From a checkpoint of a small transformer trained on Wikipedia: untied embeddings.
MLP neurons of a small language model. Each row is named by its layer, matrix (gate and up: input weights) and neuron, and shows model dimensions 112-175. Each number is 50 + 15 x the weight over its row's rms, rounded and kept within 0 to 99. A neuron's up and down rows have the sign that makes its largest values positive.
A block is one neuron, or neurons of one layer that tend to fire together. After each block is what it responds to, as a language model described it from the Wikipedia text at the highest values.

L6.gate78:63 57 49 39 06 42 55 59 52 16 52 87 60 54 42 29 25 56 49 24 39 41 67 42 46 65 29 51 61 40 50 24 29 61 86 60 50 48 66 55 35 47 64 46 71 64 23 60 43 24 54 60 90 36 57 38 68 49 77 52 50 27 64 41
L6.up78:43 52 65 41 26 64 23 35 31 51 64 40 63 48 49 54 59 41 59 80 31 48 30 30 49 51 24 67 51 49 16 77 44 29 45 53 65 48 43 55 42 84 16 64 48 70 45 47 26 53 46 71 69 26 40 50 48 32 25 55 37 71 41 59
L6.gate81:56 92 51 59 52 43 75 48 40 62 31 57 31 53 61 42 04 54 65 44 57 58 46 78 23 48 64 33 56 32 50 56 34 28 45 40 46 48 39 67 51 59 61 61 65 69 73 56 65 37 45 44 41 61 72 45 33 49 55 45 26 45 66 55
L6.up81:43 26 81 45 63 38 58 57 51 44 67 53 59 32 59 53 47 40 52 46 29 24 38 45 44 50 61 82 29 61 52 44 52 37 55 43 45 32 45 32 60 55 77 51 55 46 28 33 44 55 78 51 45 43 41 69 54 52 61 64 08 60 51 24
L6.gate104:63 79 56 36 33 52 79 53 64 28 39 45 61 62 72 45 41 67 51 61 47 32 49 68 51 67 57 59 55 34 15 29 43 24 74 28 30 51 27 53 63 48 61 47 63 42 53 66 77 45 48 65 50 67 47 76 45 72 70 74 38 53 49 51
L6.up104:80 72 53 11 32 52 48 45 46 48 48 52 41 43 64 39 46 57 39 62 36 47 24 65 66 32 44 52 79 51 47 90 68 56 63 18 46 41 29 66 54 32 46 28 58 72 34 49 61 34 59 71 41 35 41 55 43 50 62 39 34 32 74 46
L6.gate173:56 42 17 58 52 58 36 56 47 50 44 51 36 83 49 57 38 41 58 70 44 29 38 43 54 81 28 53 57 71 55 40 31 60 65 49 51 66 40 53 31 55 61 68 32 59 47 77 50 65 80 51 37 70 35 71 76 44 40 41 63 52 55 68
L6.up173:53 61 40 54 35 49 63 67 30 09 54 24 79 33 57 56 48 40 39 70 46 49 24 39 39 60 16 60 60 46 40 46 53 43 46 39 61 81 71 29 44 54 33 21 59 55 41 59 41 38 54 50 56 31 68 60 61 48 45 72 54 68 37 39
L6.gate187:62 38 43 56 57 44 65 63 41 48 40 39 55 57 55 58 56 46 44 64 36 36 80 76 54 70 47 72 49 60 75 35 11 39 61 38 71 37 63 48 50 13 64 41 47 55 05 70 75 34 55 77 50 47 56 58 59 42 81 49 60 35 31 57
L6.up187:74 32 32 59 41 37 53 37 82 54 49 34 22 79 24 59 41 52 57 69 57 60 36 69 45 48 41 49 53 46 49 54 42 67 47 23 77 41 59 53 43 82 44 53 48 27 17 48 28 42 36 73 50 74 35 47 60 62 50 33 57 83 61 70
L6.gate198:55 33 40 23 54 64 47 20 35 27 71 16 74 69 43 28 64 60 35 69 53 15 68 64 50 61 32 59 89 31 61 56 69 33 68 45 59 41 35 41 43 49 40 55 49 55 30 44 59 59 58 39 69 81 39 27 68 55 40 53 38 57 57 46
L6.up198:69 56 56 30 39 48 44 60 26 20 53 50 37 72 52 55 56 32 15 78 31 54 39 71 49 86 69 43 27 70 56 59 43 57 22 35 25 66 34 35 64 64 47 73 51 60 40 63 49 85 48 65 48 51 52 39 49 47 58 47 52 31 46 54
L6.gate201:47 36 36 55 37 65 58 47 47 27 56 32 37 40 19 64 55 62 21 19 60 53 61 51 75 76 37 53 74 51 50 71 58 56 62 34 37 19 47 81 29 52 33 27 63 60 28 48 38 46 54 41 48 63 48 30 43 65 26 51 49 14 41 63
L6.up201:53 79 46 21 22 67 35 69 65 40 53 67 57 71 57 43 39 29 35 47 40 57 49 42 60 38 21 50 54 41 36 49 73 57 74 38 27 51 40 52 41 14 65 56 50 71 64 71 75 56 33 40 27 47 49 35 53 36 37 64 69 51 37 50
L6.gate244:64 46 37 39 51 46 66 43 44 30 76 44 51 21 32 40 61 32 50 37 43 61 49 73 42 42 52 49 53 28 33 58 69 58 71 88 70 48 34 48 44 53 66 52 61 60 28 43 87 47 53 47 63 52 49 58 56 37 71 45 62 44 75 89
L6.up244:28 56 67 42 13 60 68 52 38 51 38 69 66 65 41 60 39 62 53 37 43 43 38 53 52 68 43 69 30 64 64 71 39 42 48 60 37 40 38 70 57 44 53 77 40 41 55 46 81 31 73 52 52 28 50 49 55 37 69 41 32 41 43 62
L6.gate275:65 94 70 37 49 42 63 73 40 58 47 35 26 45 24 69 16 46 81 72 69 45 53 83 32 48 31 66 48 29 63 41 67 42 32 44 25 47 59 63 55 56 71 55 49 40 35 76 62 56 54 39 51 54 59 34 42 34 72 57 24 51 70 48
L6.up275:72 64 42 66 59 46 57 82 67 64 47 40 44 52 53 48 43 52 49 42 45 53 68 89 45 52 52 85 46 45 61 31 58 27 56 86 28 49 65 76 60 42 44 53 67 47 50 23 38 85 42 48 65 73 42 65 38 58 78 67 50 70 53 63
L6.gate331:69 40 29 67 46 34 53 34 55 24 56 68 41 54 52 53 25 67 64 33 43 72 08 82 42 75 43 31 53 35 39 61 51 43 15 71 33 35 12 60 34 44 44 59 42 34 82 42 56 09 49 34 68 23 60 57 47 28 40 61 44 66 16 55
L6.up331:42 10 45 38 61 27 49 38 36 35 65 52 55 37 81 44 33 49 36 49 51 53 65 11 28 48 62 50 70 61 37 59 45 63 60 58 67 56 42 48 75 52 35 49 63 39 31 56 50 52 37 26 43 12 44 41 57 68 59 82 32 31 67 43
L6.gate332:54 50 29 28 28 49 67 46 47 49 38 47 71 63 68 77 43 40 51 39 27 51 54 69 42 63 49 65 43 74 51 24 69 13 61 47 53 17 56 61 37 27 61 55 58 55 51 47 60 25 61 43 47 75 58 69 38 39 68 42 49 58 50 41
L6.up332:49 66 42 18 40 54 56 71 40 74 33 71 52 79 54 71 46 36 70 63 47 49 39 57 17 50 50 11 52 43 52 58 54 36 55 77 61 35 30 40 36 71 58 63 62 39 58 33 62 35 41 42 63 62 11 53 47 44 41 16 55 40 63 75
L6.gate335:83 36 53 32 34 69 72 59 59 51 59 80 32 70 48 29 54 54 61 77 47 44 31 91 60 40 31 44 76 46 47 73 26 60 51 43 59 30 45 49 51 47 30 72 51 53 53 62 69 46 46 45 71 27 59 45 91 43 49 58 71 53 45 69
L6.up335:64 73 51 29 35 49 42 44 14 51 57 48 25 60 30 58 54 83 55 45 47 51 31 66 47 36 79 54 53 52 64 49 24 66 54 64 39 32 56 64 46 46 43 38 47 47 52 34 54 54 49 67 63 76 66 36 61 37 47 34 41 59 39 60
L6.gate421:11 74 32 35 60 49 68 45 60 67 45 46 66 39 45 45 73 60 66 55 38 52 76 69 66 61 67 64 61 51 68 33 59 64 16 33 45 55 50 58 50 49 40 63 68 84 50 42 67 42 46 46 46 70 60 53 51 52 75 49 60 24 47 31
L6.up421:59 74 12 34 58 63 92 43 62 72 43 55 68 57 52 37 56 52 42 41 66 48 39 32 59 40 71 43 31 23 49 51 58 58 45 13 35 34 38 30 32 64 49 59 39 64 42 48 81 36 27 46 63 58 50 59 49 57 51 39 25 52 59 44
L6.gate435:33 71 36 26 34 34 58 27 55 59 41 40 25 36 40 52 63 65 52 60 63 49 41 48 43 68 52 65 46 34 69 75 50 50 37 62 49 61 58 65 50 45 36 26 47 83 78 61 65 56 39 56 45 73 71 38 54 56 43 28 22 16 53 55
L6.up435:56 56 48 40 76 37 61 50 44 44 42 44 34 52 49 51 78 60 75 09 71 71 59 38 38 27 52 69 37 20 57 66 48 43 50 79 69 51 73 45 31 45 61 58 55 51 42 36 44 76 29 72 48 26 53 44 46 70 46 46 35 51 56 59
L6.gate544:51 47 65 58 61 60 63 69 35 63 49 64 25 48 37 62 48 58 37 56 52 75 45 69 33 55 34 36 45 37 53 66 39 31 65 84 54 78 32 43 47 20 66 42 41 32 38 58 39 41 45 62 62 47 69 38 40 79 71 46 66 36 46 45
L6.up544:46 27 65 33 62 58 51 37 70 57 24 60 21 50 71 39 45 66 54 53 55 32 56 66 48 43 58 75 11 39 39 52 24 70 62 47 42 77 56 59 59 42 58 59 59 41 60 32 54 42 55 64 50 51 49 62 24 26 32 38 56 61 28 45
L6.gate616:66 51 36 51 51 54 72 42 02 66 40 40 54 57 47 67 42 46 50 28 48 68 50 44 40 54 28 53 44 48 34 35 50 45 58 51 71 70 36 52 35 94 66 61 29 46 28 54 35 10 45 35 45 46 29 57 63 52 58 61 67 38 71 72
L6.up616:32 54 39 69 71 53 36 50 21 59 28 62 59 41 43 54 47 60 56 75 55 54 33 47 27 39 46 41 54 45 79 49 58 74 58 51 49 57 70 66 33 79 52 42 64 16 55 57 56 46 38 45 41 50 21 41 73 55 30 46 69 36 59 32
Responds to: Relative clause subjects. Words that begin a new clause after a noun or comma, mostly relative pronouns like that, which, who, also it and they, awaiting a verb.

L5.gate428:46 29 59 65 61 36 24 53 51 48 62 39 57 33 48 65 29 52 51 81 35 66 54 64 52 36 26 36 26 43 60 48 32 54 55 48 50 49 68 56 51 48 56 61 38 62 51 52 74 83 61 23 53 30 39 61 35 37 37 38 68 52 48 39
L5.up428:58 43 21 31 38 74 53 44 66 59 25 36 55 67 68 63 48 49 78 58 42 58 49 52 78 45 42 39 48 54 68 49 62 33 70 50 54 68 58 73 51 74 45 61 52 50 56 65 77 65 41 64 68 55 77 42 71 55 30 16 29 39 58 61
Responds to: Opening quotation mark. Opening quote marks that begin a quotation spliced mid-sentence, e.g. after "described as" or "commented that"; weakly, word-internal pieces like "ro" in approximate.

L5.gate234:67 47 53 21 31 56 71 54 68 29 38 51 66 51 79 47 26 64 49 78 43 60 30 57 48 79 08 41 57 51 48 40 62 52 66 54 40 28 54 41 56 47 47 55 42 71 56 28 45 49 18 35 47 38 51 62 74 74 43 74 64 54 73 58
L5.up234:54 43 71 48 55 65 42 64 46 53 54 63 63 26 48 55 40 42 53 65 18 52 54 34 00 47 53 59 64 54 26 64 57 70 43 27 51 29 78 59 67 42 38 53 65 55 47 48 35 44 46 44 46 83 41 41 55 48 40 44 33 61 60 56
Responds to: Clause-linking function words. Function words that begin a clause or complement right after a noun or verb, such as that, to, who, which (the research that; an effort to; Dorotheus, who).

L9.gate6:49 40 47 25 32 13 58 23 49 49 57 63 38 51 44 43 62 61 36 33 51 41 64 28 65 44 71 54 46 99 48 33 50 19 67 61 62 47 77 65 58 31 48 36 67 56 40 22 50 42 36 46 47 38 54 38 29 66 32 57 56 48 62 32
L9.up6:37 63 54 34 66 64 56 40 29 46 50 47 85 59 83 28 52 50 26 60 72 52 46 44 69 41 72 65 55 54 54 26 69 31 46 72 60 56 62 57 33 27 32 41 48 63 46 42 60 36 76 60 65 46 42 73 41 49 52 59 42 63 44 47
L9.gate83:76 55 88 56 49 43 81 74 43 46 75 45 65 68 64 41 33 65 68 64 57 47 66 13 43 51 61 62 54 20 46 34 46 62 48 67 28 75 36 48 21 31 44 55 36 54 63 34 36 42 57 45 76 53 55 61 48 41 53 56 37 68 67 56
L9.up83:50 42 42 37 40 53 70 48 69 45 45 44 40 40 77 60 59 46 40 52 36 27 36 23 58 51 42 57 62 46 58 79 31 45 61 83 47 69 64 45 40 79 95 67 39 46 68 57 75 55 59 64 47 38 82 39 43 47 41 77 44 80 74 44
L9.gate418:56 44 43 55 38 67 41 64 89 40 73 55 55 31 58 33 50 68 67 49 54 47 56 64 59 74 58 55 71 64 41 31 65 54 22 56 61 68 63 16 58 67 29 65 27 61 20 52 39 56 30 25 48 46 61 39 62 61 66 49 30 56 77 48
L9.up418:49 50 59 87 30 57 62 56 24 63 31 51 68 71 63 19 50 45 53 47 35 45 52 38 58 73 76 47 37 26 72 87 44 61 36 65 58 24 27 49 52 76 67 47 44 46 39 33 60 42 66 49 34 75 52 24 49 43 31 50 72 50 68 29
L9.gate419:50 63 72 42 34 63 60 79 47 34 50 52 64 61 23 58 44 25 30 45 54 64 44 28 42 58 61 67 48 42 48 49 42 41 60 46 72 76 68 23 49 87 71 49 79 38 50 37 64 37 55 42 39 53 46 59 34 47 53 31 63 43 63 47
L9.up419:36 41 32 59 58 47 64 39 33 31 27 59 56 66 51 30 32 47 41 32 43 50 56 43 37 52 59 06 41 45 63 61 53 62 70 21 62 58 44 44 54 42 44 66 39 29 51 45 31 61 49 74 31 56 81 36 60 60 29 54 52 67 24 63
Responds to: Prefix and compound joiners. Hyphens after a prefix or first element of a compound (anti-, non-, pro-, British-), the prefix "un" as in unusual or unlike, and markdown table dashes.

L6.gate15:61 76 32 60 55 34 49 65 37 81 54 66 39 56 64 31 68 40 85 54 52 42 32 56 61 35 56 38 58 62 62 53 69 62 61 61 43 62 59 78 53 46 18 56 34 52 47 26 35 57 45 22 20 44 74 46 68 44 70 74 61 49 44 73
L6.up15:64 19 75 62 76 32 44 40 41 43 56 46 28 61 36 64 51 27 52 49 34 60 50 65 36 44 55 49 54 55 64 64 43 64 73 58 60 66 71 59 49 29 39 52 05 51 41 64 51 53 54 56 56 38 64 23 81 50 54 40 24 58 61 47
L6.gate115:69 42 43 50 54 39 54 60 42 38 62 55 11 63 47 47 49 81 46 47 56 37 57 54 44 52 34 41 32 43 40 39 36 18 41 59 50 43 39 59 37 64 35 28 36 49 35 67 63 51 80 41 59 45 36 53 64 46 35 45 20 22 57 56
L6.up115:76 39 57 41 48 24 32 60 65 51 63 36 60 39 45 63 45 69 43 59 67 60 52 52 52 41 52 61 36 66 39 43 72 42 69 65 51 71 55 61 18 66 68 70 34 74 56 42 57 74 57 45 45 07 53 35 29 58 47 54 49 65 67 70
L6.gate120:58 37 40 49 57 43 53 31 54 61 44 35 47 29 29 21 64 47 58 47 17 46 60 55 48 51 47 43 27 32 74 54 53 63 49 83 46 70 57 51 51 26 40 61 50 40 45 68 50 48 62 25 68 28 50 51 58 49 76 43 26 32 61 38
L6.up120:46 48 55 48 34 53 38 46 35 39 42 39 52 48 45 58 63 55 66 57 68 48 50 50 61 61 32 37 30 67 72 65 75 38 71 29 81 33 32 44 49 42 44 47 61 19 28 71 64 42 62 40 58 37 27 31 42 61 49 35 28 56 38 65
L6.gate121:28 44 41 57 65 49 32 37 37 69 26 61 54 31 64 83 35 30 77 57 50 85 58 54 67 47 62 66 55 47 71 51 32 57 48 19 49 51 48 59 22 35 69 40 11 61 62 37 22 36 48 46 70 57 52 52 64 49 65 56 31 45 32 34
L6.up121:33 52 52 61 61 70 32 36 32 48 50 69 58 45 63 41 33 41 66 60 36 56 50 58 54 78 61 50 89 65 43 88 37 49 38 64 87 42 48 82 23 36 39 44 42 67 60 40 42 41 80 54 36 69 65 36 53 68 79 86 54 42 43 51
L6.gate160:59 41 45 41 41 62 24 54 75 56 34 41 55 59 72 70 33 36 41 46 20 26 46 74 53 39 45 42 56 34 54 57 38 53 16 52 41 62 64 66 37 33 28 48 50 29 46 42 61 58 61 63 65 19 58 45 72 62 68 58 42 49 31 29
L6.up160:50 56 30 69 42 53 44 41 52 75 57 37 52 70 58 31 46 84 50 51 14 37 10 44 67 37 16 63 35 53 78 28 54 32 61 50 58 65 69 33 40 55 54 63 39 82 45 20 64 40 43 52 41 45 77 79 54 63 43 43 61 48 53 43
L6.gate162:30 63 47 59 29 25 18 45 61 34 69 47 30 44 40 62 34 47 50 59 80 53 33 46 61 57 28 04 53 32 65 48 70 50 38 57 33 59 55 80 57 55 79 34 30 39 49 57 57 24 47 63 49 44 43 60 62 56 43 42 71 47 42 55
L6.up162:61 78 65 21 51 72 57 35 18 54 14 37 71 52 49 35 45 34 47 53 37 82 51 45 55 50 57 39 31 47 74 31 80 55 67 52 46 61 46 52 52 44 53 19 23 54 44 46 32 69 62 48 54 69 63 81 26 59 50 20 63 39 58 35
L6.gate215:66 56 24 54 36 46 44 31 46 36 48 53 42 34 74 41 59 23 76 58 53 64 33 07 41 49 50 48 52 46 34 67 61 49 64 52 61 68 32 58 39 76 69 23 62 75 52 27 76 37 70 27 50 40 55 31 50 65 51 71 53 60 61 48
L6.up215:47 58 31 53 23 40 42 44 42 53 59 59 41 74 44 41 46 61 56 55 64 45 50 38 34 61 39 43 22 55 61 56 65 56 37 35 43 51 61 46 33 58 59 26 49 37 36 48 50 51 39 45 55 65 52 25 58 47 55 47 56 55 59 39
L6.gate268:37 39 25 40 21 24 68 38 20 51 45 49 70 60 38 49 22 43 51 43 43 47 46 36 34 82 64 72 39 52 46 39 44 65 26 78 52 50 32 63 36 46 49 73 25 38 45 66 51 68 47 68 46 60 42 44 36 73 34 49 62 48 62 55
L6.up268:41 64 17 67 46 46 78 63 35 71 49 31 34 34 71 33 53 53 60 62 35 51 33 73 69 74 48 35 52 54 60 40 56 65 47 71 36 48 58 37 31 40 65 50 28 74 45 57 46 55 73 61 58 41 99 36 41 58 68 67 58 29 46 61
L6.gate320:37 58 58 70 34 57 71 81 33 44 43 75 43 32 44 36 36 55 50 39 39 66 42 58 35 62 43 40 54 53 66 18 61 37 41 67 45 39 34 45 48 53 69 26 37 58 29 20 44 38 43 60 77 30 33 58 61 44 30 71 62 48 47 62
L6.up320:52 63 53 39 64 80 30 70 58 51 50 56 31 43 55 42 44 43 48 52 64 41 48 48 70 61 36 57 41 32 56 68 51 63 43 62 56 71 47 54 51 58 47 57 35 43 38 47 50 41 48 40 38 56 67 53 64 25 35 39 47 49 53 72
L6.gate327:38 45 55 46 53 08 38 26 55 58 47 46 34 46 48 65 41 40 32 38 27 41 54 37 41 44 66 28 27 73 54 59 57 68 53 24 61 35 46 49 58 40 55 23 46 75 33 43 65 68 62 35 36 58 39 47 41 66 43 40 27 45 39 60
L6.up327:32 33 39 39 46 43 49 76 48 30 63 71 67 64 50 38 44 42 27 44 46 48 41 64 49 52 37 37 26 51 43 76 46 54 51 41 78 70 41 57 30 57 41 39 21 26 48 66 63 36 69 49 80 41 45 41 35 69 45 70 34 66 81 51
L6.gate357:72 37 35 40 51 55 63 38 43 63 49 35 38 54 56 55 48 35 41 44 66 69 60 41 29 47 54 60 56 32 27 63 39 42 55 77 50 41 41 47 20 68 53 21 49 80 40 36 62 50 30 46 47 40 15 56 67 63 50 46 71 44 60 37
L6.up357:44 68 42 48 48 25 53 06 48 47 39 44 64 42 45 76 40 25 56 49 59 35 53 62 63 47 55 14 61 46 43 69 48 35 48 42 26 38 69 53 50 55 57 57 66 68 40 39 43 73 21 79 67 50 68 41 62 60 51 54 77 81 52 51
L6.gate418:50 53 39 43 52 36 81 24 32 36 86 21 58 32 19 63 48 52 29 38 34 53 36 19 63 93 42 50 42 37 65 49 29 57 59 55 56 56 58 43 56 51 50 47 64 57 87 53 74 33 55 50 66 60 55 55 70 57 60 41 81 76 56 46
L6.up418:53 45 60 33 58 54 41 25 54 54 72 50 68 62 74 64 59 60 59 33 57 29 70 22 55 23 86 53 67 41 60 35 38 37 41 39 71 60 78 31 46 52 67 22 57 45 41 56 33 41 43 80 66 68 46 34 57 85 39 46 33 54 76 34
L6.gate482:50 51 49 34 31 41 74 60 60 67 26 38 56 49 73 59 55 61 46 34 46 50 59 20 14 33 67 55 36 55 32 54 47 49 55 50 40 53 33 50 33 58 53 69 49 82 55 46 45 66 55 36 55 25 37 26 49 72 88 12 40 58 57 74
L6.up482:58 63 41 44 56 39 53 42 64 80 46 41 65 62 67 51 27 43 74 57 49 56 47 55 53 26 34 64 48 53 37 66 42 44 39 65 48 35 45 48 21 41 54 27 64 71 43 63 84 64 49 29 35 54 31 16 25 50 49 38 54 80 37 61
L6.gate489:48 56 43 36 29 34 46 40 46 56 46 52 70 55 91 55 49 57 54 40 57 44 30 60 68 46 65 37 49 54 37 35 44 69 42 83 30 44 66 47 40 64 67 55 24 56 24 43 37 77 69 54 50 54 29 38 66 35 38 34 58 36 23 46
L6.up489:50 53 48 28 28 53 46 38 16 68 56 39 49 63 40 26 60 64 64 44 43 50 18 26 56 76 59 45 66 40 67 54 50 40 45 36 35 49 49 79 60 34 37 69 48 50 66 59 54 24 81 65 44 78 55 40 47 31 50 45 26 29 47 61
L6.gate535:51 67 18 45 42 49 44 63 51 58 63 62 74 99 47 55 42 72 65 29 52 55 31 72 27 70 69 50 64 29 61 34 65 60 42 75 60 78 33 66 46 34 46 47 48 43 45 53 48 44 30 12 87 43 41 50 45 47 49 80 40 50 49 24
L6.up535:58 31 53 66 64 60 44 28 51 79 37 53 30 45 46 34 30 59 64 50 56 47 59 28 40 36 54 79 33 44 45 39 45 54 55 59 77 79 40 77 33 50 23 75 29 26 52 27 17 53 48 43 48 26 40 39 54 43 36 57 22 55 62 53
L6.gate620:64 60 71 46 59 35 45 56 36 52 36 47 47 68 21 60 38 53 40 54 44 45 52 81 29 39 65 72 57 49 40 68 55 45 36 34 32 61 52 71 43 41 50 56 55 39 74 44 70 45 34 43 63 61 35 60 58 53 56 52 80 43 35 52
L6.up620:44 54 82 39 57 22 44 89 60 83 75 34 45 43 39 68 52 55 25 63 84 53 46 34 36 63 55 31 62 53 49 49 42 45 79 60 32 62 42 40 66 44 56 68 62 44 52 54 53 52 61 70 47 50 74 36 45 74 50 56 66 61 71 57
Responds to: Adjective-opening fragments. Word-initial prefixes, hyphens, opening quotes, and mid-word pieces that start an adjective after a predicate or article, e.g. un(equal), non-(addict), essenti(al).

L9.gate68:44 44 32 29 62 64 57 47 28 43 39 44 22 58 61 80 51 50 35 50 44 71 42 55 29 29 67 63 62 38 59 65 38 31 54 29 81 34 38 59 54 45 48 51 66 50 64 61 15 58 46 28 58 64 47 68 47 56 18 45 60 55 33 25
L9.up68:46 82 62 28 68 37 49 44 39 68 25 34 38 46 58 54 39 39 36 43 49 43 49 39 48 30 34 43 60 56 41 45 35 42 50 82 55 54 37 61 65 30 42 36 48 45 74 62 74 28 42 82 56 36 26 47 25 62 70 67 88 47 63 71
L9.gate313:48 32 48 36 59 18 74 55 38 48 69 54 27 54 68 71 39 48 40 43 40 78 38 74 37 37 99 35 44 43 56 51 69 61 50 48 28 62 37 61 49 40 65 43 77 46 43 53 63 21 27 67 47 59 31 54 37 52 47 31 81 35 50 63
L9.up313:52 65 41 40 55 49 54 50 49 57 41 26 11 62 50 95 32 58 62 52 60 54 53 46 39 63 69 51 47 30 46 65 44 47 66 36 40 77 46 60 57 72 48 54 63 24 39 66 32 52 25 42 42 62 29 38 46 64 39 36 66 57 46 62
L9.gate477:60 43 74 39 60 40 74 60 38 22 57 57 63 32 47 60 46 40 45 31 44 47 39 49 38 31 89 49 46 38 21 51 42 31 55 32 68 40 74 43 41 46 78 45 44 25 79 50 52 39 42 48 45 74 21 54 43 40 61 52 86 35 70 62
L9.up477:61 42 10 53 42 70 58 39 13 26 48 44 27 50 37 67 54 56 27 50 32 48 43 63 28 52 27 65 84 45 51 47 45 47 54 39 51 42 42 46 37 48 37 53 27 47 56 70 48 47 57 37 42 73 61 18 64 67 39 46 59 54 58 33
L9.gate578:53 51 44 48 52 44 36 55 64 44 43 29 70 30 51 64 50 57 35 73 54 41 71 31 71 60 49 74 68 59 45 35 56 78 71 43 57 52 67 49 27 56 63 49 40 71 50 62 50 22 59 34 49 72 73 47 80 51 56 36 45 31 57 42
L9.up578:47 59 39 25 52 59 59 34 50 50 87 24 57 27 54 84 36 51 39 22 55 57 38 40 35 42 39 31 70 34 22 50 52 54 56 65 68 45 43 42 72 42 51 71 67 49 60 62 31 63 59 43 53 28 66 47 41 56 99 49 23 46 63 33
Responds to: Subject before verb. Tokens ending a clause's subject or pre-verb adverb, right before the verb: He after a critic's quote in reviews, -ly adverbs (sharply criticized), which/they.